MLP neurons of a small language model. Each row is named by its layer, matrix (gate and up: input weights; down: output weights) and neuron, and shows model dimensions 0-95. Each number is 128 + 24 x the weight over its row's rms, rounded and kept within 0 to 255. Numbers have three digits each. A neuron's up and down rows have the sign that makes its largest values positive.
A block is one neuron, or neurons of one layer that tend to fire together. After each block is what it responds to, as a language model described it from the Wikipedia text at the highest values.

L7.gate399:096094168126096099134164135119148185141116118102170135134147065142122147118155152119120160140088154130118135140100151136088126127138113149148144116147128180118169145144143160157151124131122147113108134147156100102143148126122156134171165097092144126109140164159104148157131130161117132136
L7.up399:102105131140125145110165130093119163132095145128123123141155089115123138160136101138131145116133144153144163092125146157135113114076119121113138129143126090125148169113115123094121162150138142126124142161146116091154093114126121134138098081150140116156137122124120128200117120087171126140
L7.down399:086152118160145170162114151109133142101118120127132123100131162120140106126102103148109127140113159127106093128134128105126105145134155105148093121108112117164119108100138097125140147089153087117195128150072124134129107136135133126165112141132129091114111132134100096072091121171097151140
L7.gate495:202129166123088136130167154141116157154119155126126143146181115106136081083141134136172113148187127163132127126125132170155152114124123136143103141120122122127146095129141125115114110121140125174114124137093159185114149184107170129102129118142150120109156116140102126135099120160109135121
L7.up495:083082138089128129092160154111114130118107129136140139127177124074134097106126145129103156122114137129177139159149104131141153123122136114130151112156098094111105163079115137141135061127127129138113172132104098108104162097097111124092112128069165122125173120146123110136119144118136139161
L7.down495:134129100143136171146077145130129169153123077070153145129110107158169106151122120120145105131144131130117113123149119104100115112143143162107131160108147097116130124121105083133097096104163136133117146163143105129120120160133109159110163137124138149130113138154100183110146080135117123115
L7.gate553:118106126100104135104120162175127144138097135132126118141144092086131153143106163147114135151111118138134136140127139126068132087129121132057165131129110117118149155177103151094145111130118135088173134136115134117138103153103082118121143124160095112120128119151120115144104137147106103123
L7.up553:117132112125119108132112100108122138152177058115116122136082131137118138147100127092127151145126132132187096097092102097168131144047151137136119132117083134146123116141118130104148107140158115153155132110118170102107100149148087111107124115129163147117118123137113137148125149152170158107
L7.down553:127089172110155155119082166169136132173103158098160124145120147065121154125105124144138103101134105124105104155167136107109127167124143108137144117183133138115186142134124111123156133113112142113133110152167181117104107123108189155129136135136101126109101161156104124096133167143153177140
L7.gate896:109153130098088122130126143139110107093104110149153126119133132105113159125128142161148137103117145149134117110115109133076058113149174110140125116104110136138081144133122162120105163154139122094107115134128121115095128102123131130149189152202109111113106137139080080072106112209135108134
L7.up896:132153099126149089156120104077141150144118097144127092119106079135152172094075124117148120134134137145124110149157167141122122124145147124129125123102148144133060157105123133150140142131141158097100077130115134111113168112135110163123145079091089128135140109104120107141081149122129181103
L7.down896:124101132137131157148134116169128128082115186133089147105139142123130129119130128125113161132134133109123156109101141127131159127119067122118132144112088106130174114105130135125123071076128178189133157198149112139155086169121093159144111115126141114147131109137136138162141103112137120112
Description: Final or middle sub-word pieces that complete a proper name, mostly people's names in tables and biographies, as in Trees, Ferdinand, Sinner, Kolomiytsev, and occasionally ordinary words like company or engine.

L8.gate369:136095173113154147115133119142129144134131151137172139112112152171116114164139126096122143111126114087115125130127178126130129127113112141144144115151160136126164109106118110116056138110151152133153151117139138149147084147124152118113155144097148146135068123167117121105159078129123090123
L8.up369:140125116112160121099126109147128115155146173125177110143147130160120147129099139108152132117106131133165096121148131110163142096112106127159124116137142134126159098156142135108119128137137170166093130085107063127094088123106151114076146158144162150152139140140091181144149123160136134089
L8.down369:124164117123141090139121112098139134108133128096121164120098137113136134112099116138083088134156116154118087110105085106142162105123148120148096068141114139114124108138159154141100117118138160114114059051153104117105090085146113161074123099108135145105168117093116090119096130122090138112
Description: Mostly the article "a" after a verb or preposition before a noun (with a record, for a battery), plus "it" and mid-word pieces.

L3.gate311:096117117164094133129112123088115112152148170135115127091117121127131095147143182128119069123121091111143132129115149106127133177114122121141127181110144110117129100146118148136103163134107148158115127147094136102175123112122154096112109162095155111122142113087169121163126125097127121125
L3.up311:150131162107129160110116132145091090152109134164106154147159137157090093127166081111119111162136113146131137138111115098134137119144149143127122124120156139184120112102110128141119106099148185174162148110119123183118156086121102118135123169139103144111093118132121118139157112141100144130
L3.down311:153130196123121128101143104139140144110168110144141100123128142103122141105138076136137107126152185086143115121113135093117126112153122131146137092160109193116125120094141140122140133154150129101142123171114067144123118155138107144119116138144123117111126156150123100088103138151137126146
L3.gate571:140121123120114128147157147136150095137123137131143106119122133136185166114133082128137094131103117108093108172158117118103107157176122092129121161123104119099122132140116150107101143138129177112093117135145113171103112095150129134127135137138157170114153120145127118125152154139141113122
L3.up571:130120139115135145140125180113139152139143127120152088102121112155131113137096102134220107212130113149100138151095075120119125163129105160119151103138083090139132122127099122117095112153148135142105108140129100119130088103150140135139154126108115119139171119149129166157126136107129133118
L3.down571:124146141144120141133138112147158083146161139117156102097086147114157152141129080077118066168120099088104126109146127124114080135113120117124106151091149107124112130115128133128112165130117096122124132070103090149100120054153141162125076121131096123131130114139118098126094142131124138123
L3.gate869:114101123139125146131106156156121144121097141147182126121127151090119137127100102137124118119178065119093147157120067127118131156173130121116144168116073136121110110135095080088082119151145082165099144127108137124124114135144170129135121165111161156125164108117085144157133152150134140132
L3.up869:123144166118188113150142118146111145119155112125168144060128126088153130107102100110137155146144074150135121155122113138129108130164126107131117117137106121102153110117141098138140147129155120130131125114097135157113153153082128131139116117113153153102133152149138141127151138128150115118
L3.down869:132105161139160143135101141150125139130137166112158132125097126144153152137112149100107090147163138150113097139096145097145124105134124101101169111145144108130113117096114105158095164100179138134139128057104159133096149122136143121105127131111128135145129130131134099119062163150166155129
L3.gate1011:140084094106129159116102127198153124156130134148126110140129132123108134111101149156132142140136131120122163139096156129139103123130106109133154111118105185118125123146137151127147112125093150115103089121133130146140125148132134097126134112093116134068094139153108129143170109119152142122
L3.up1011:098117124118126146140086171147131148133124182114116128121122143140123098098092079103135146141119114096149157129138094144161138123158094144126140102127146104089163139133129136143088145096146149145113141125157115129165102154154108147160105130120119101121110146154085142167160130101161114094
L3.down1011:166110092176102131126140133140110089163121123142093119128131105122166155142133125156115108138125148101136124180150128124132132152115159118161131151111127166177105099101161150137122114134105143105142115115144154148147141112133128111161116106107154114142091141146131132143101090172082136117
Description: The indefinite article "a" (or "an") opening a new noun phrase, especially an appositive right after a comma, as in "Giulio Natta, a future Nobel…"; also some word-start fragments such as "am", "om", "mus".

L8.gate839:136173119105085149112126170120141142147111151132140166153163141120142127127147152102103147146088068125114094133151162141114107141168140112111097145119115173140132125159139142145120126133139169125144105118133133135111115163135090101117106133135118138157178131089141101088118109143129126139
L8.up839:125128101105107161090133132153142127115094151168148082106093149185087121147151126146139198107162122171110150125173157126112122132134138126121146125116099098117174176112153144139122117111085150123118140102162109115116132122140128159083097128158143103130112086109123146136130100137084122097
L8.down839:161112105082114106172153117149133178138124094125095167132148131126130129088126105106113118129158168148141132128103126082112126103136122157107112121127126172133078109140123109151091112108141142104145158096131117133113150131145156127170106092155140130090101141160122114141069150115174093123
Description: Final word-piece completing a split proper name, mostly place names (Brist-ol, Bradfor-d, New Yor-k), plus line breaks after table headers.

L3.gate90:086123115125110098104165154102121111151145129144128152145111163117128167119147134094162115129071103123137151142125134144110089115106105150109165166187100141124151152121143108148145146130144093123123118118114178108107134119106149137134144145145121112121109133102164128111170106103057146162
L3.up90:110109111151134095171122107150134122117155093122119179090099157149153104144181140119099118129105109143107145103093105115136120162135161109081141111123148144126182140152140144144140119139151138113129103123112097116146148101120080079124123114109164142142131132151175099123163187134127143132
L3.down90:109104108132151114140142142140102126107081131074119129102159141142126130156131120153115161124136094104106152151083110105118128140149099151128113130109177125110088132092118116081154130174178110099108138089107126175150113115077107135120157148106103143120145121117149106150136138137127091125
L3.gate349:112143117102133174150130134139124105127120122170080121189150137113114140106109134175062137089079133114096106140084123129141090120085131108132136169103102097154146062112144148085167110145159113096137143135142148168151167152129128113096129153133108087163174147149158135153057127134162121107
L3.up349:100132139147089111154148117126099124137123100110129158133098101126121154161127111114128113141105173174111180121124168109113090102157099121079112139128131101149119126114130121088176126140120090118072110122105139105139171093119096060111102119159099117135163096110116102103122147148137119146
L3.down349:124140150128135119128110121137170120147117157105146145139090136163157139110112142101120150087134128123169102154161095151155158128116149121140135075072118141111143098099142095164117153129105145179132143091136131087114099142080100170134122138127119118128118128106098139086132140147123150097
L3.gate407:149097144103098128097158161169124138161134109161076157134102102106108103110127107122103188132115092112136138188156094128102132099153141130123128110103129143120093109134082108119134123156104155111104136107147171146120135118148118124175188131134145143162128121131123104105099114150103117092
L3.up407:120141136136120129130168093160156154143143143148107165175116107118121172088154133169119130108130134108114126174151118112166142085155140146140128127120157128094153114147130097134096095145148167117135134115136134134146184126132102122091156196145082182144164164149090123056114139157148112135
L3.down407:125181092135098114127095169123092121085116148133102110129106146151136105126092139151127148128137159126158117137138138166152150151142107125116123132083089139123127142105145150097109149090106141133120119047125100084106135113112098129118111103127172109102118094123173150156138081124103138129
L3.gate619:166117115116134140091177131079119132140110096113136153108147106126140162093176181150161182136167146135103099138111090093125143156150123131110109101129110117102163142113082090135131089114096147130118133111152148130132161141135101155118135109108122126110166118104081140101103103122164130113
L3.up619:128124145086101118074110139140160186138133135167127125129145129084129107120094138128093093112133140161126141156136128085123177150151132114138125151131109142135101152131140141140146099154115140092113165131147125064161121116130126179104134137112104145104139128122140113130128073148098165145
L3.down619:121127149150108125172144146160139137099106136142104127122101131141130102109114153136105140131150133119148146133143094151092107121126159158089143125102123116132168145146100176115175101143118145131143116000175140116137138131113119104132137109124128158139148115156141108133106142113138127145
Description: Final subword pieces completing a split name, mostly surnames ending in -son (Johnson, Hudson, Robinson), plus other names like Haarlem, Shenzhen, David.

L7.gate673:151096130128144104141105177120130108144129137156134145141167123101100152148111099096103134119090093124118129124119129115074125130164139153138120126097130097101152095128123153135139172113099172158127118119138147096134079140121155114142126169127135093162155170126105111129095113126110123099
L7.up673:129113134093175149190097115169105112098121168182128106105126080129123152150105113109137142103124155130115117090135153140097155178117159114116142085088152116115093106118145120140116147079119174121127096121099159125091115097101157128170122115134141149143117147165132167121118150128127126168
L7.down673:118176159155170134118119106140090136082154131128118120119104140121155135125147140161145118123161169140137114122122140137144167135117119136135119131054121106143112107132145143136141125102126109092145135000123158133126134121063175152106124102129147123144129130142133138141155144136182124126
L7.gate747:125137113128143126085116182196138119146141077132145112140160132122156103128087107144112149131125126131098136129108129092131103140108143131121175150144151099136163104136107075161084134117152159159164169103123137129110154094168107122130117138115129159129170129133158128124093077052108089146
L7.up747:131149126105119148105147123144112122107109138167191129106147136155097098157117074122118093146148154155129165087128163140125139122135149141112160163106153088141113141121106098187125140134149143131132127122115131112083129158153118160096113140134143187162134127110109149111066166158082103142
L7.down747:149137115125079123150144146101102111101138137147115130082125077123117157079099107145133114131107147136107134089090163119114087152171149122129130100078128093144089139106131143155131150100132118128143126094116089150120119137123098119121097123129099109145130115133130131108129151106150145161
L7.gate766:147108150126145190106139166167119159155121132139159153121166110109130112119098095122108143117165132126131155168114105098124095104075123096112157136103152104122167136136137136145116106132104159108192138143108165146130133171127098125181134140092115132148124146124132114071109131162130123112
L7.up766:125177136127130114136156141155140126124134149095151166115092136104125116118096137123166143130091136090138093129143137149157140127117161139111129148120164133116157112111132106150124121115110145167130134112150135154139125135139147079137113107102113086123115114122097132112123130127133183150
L7.down766:115117128152175146132118128140164137111136134136139107152091146117179155097113131073098155145112123160146140100145154088096117116120136125117096131128144129154136124118170173110161125164120125107137124073137114121097161117150144134161076139158088150143120073128135111098115163134171107117
L7.gate979:179116136123148156187104119104145104122133101167117091108142139163115160152083119132147150145148146082116148165121140126114131136150148126129146107122108090145163201112136148142109113097106140137101105142113123126104120154114094161110117138103104078170158127173102156107135146158107146098
L7.up979:135142147107146102152159135081118165159144107097111143155118154159139146078158125121113099146148113125117154132133142139091104159144143091120171149093127132111127138117145107119152184140129133174127136134142113154141110094130088180175144113130127129120096079164116125128184132102114148125
L7.down979:150168129145192122109134115161101134111123081159107137097107131138095175136105098117134104141188128125126087124185156112138190142107161122157123108150141129100138137162152116132148110099120133157138156143133103128059172134126114121080124116142148138155150144139145136123162133151152124118
Description: Word right after a copula or role verb that opens a description of the subject, mostly a, also also, not, been, as in "was a postdoctoral", "is a speed type", "played as a midfielder".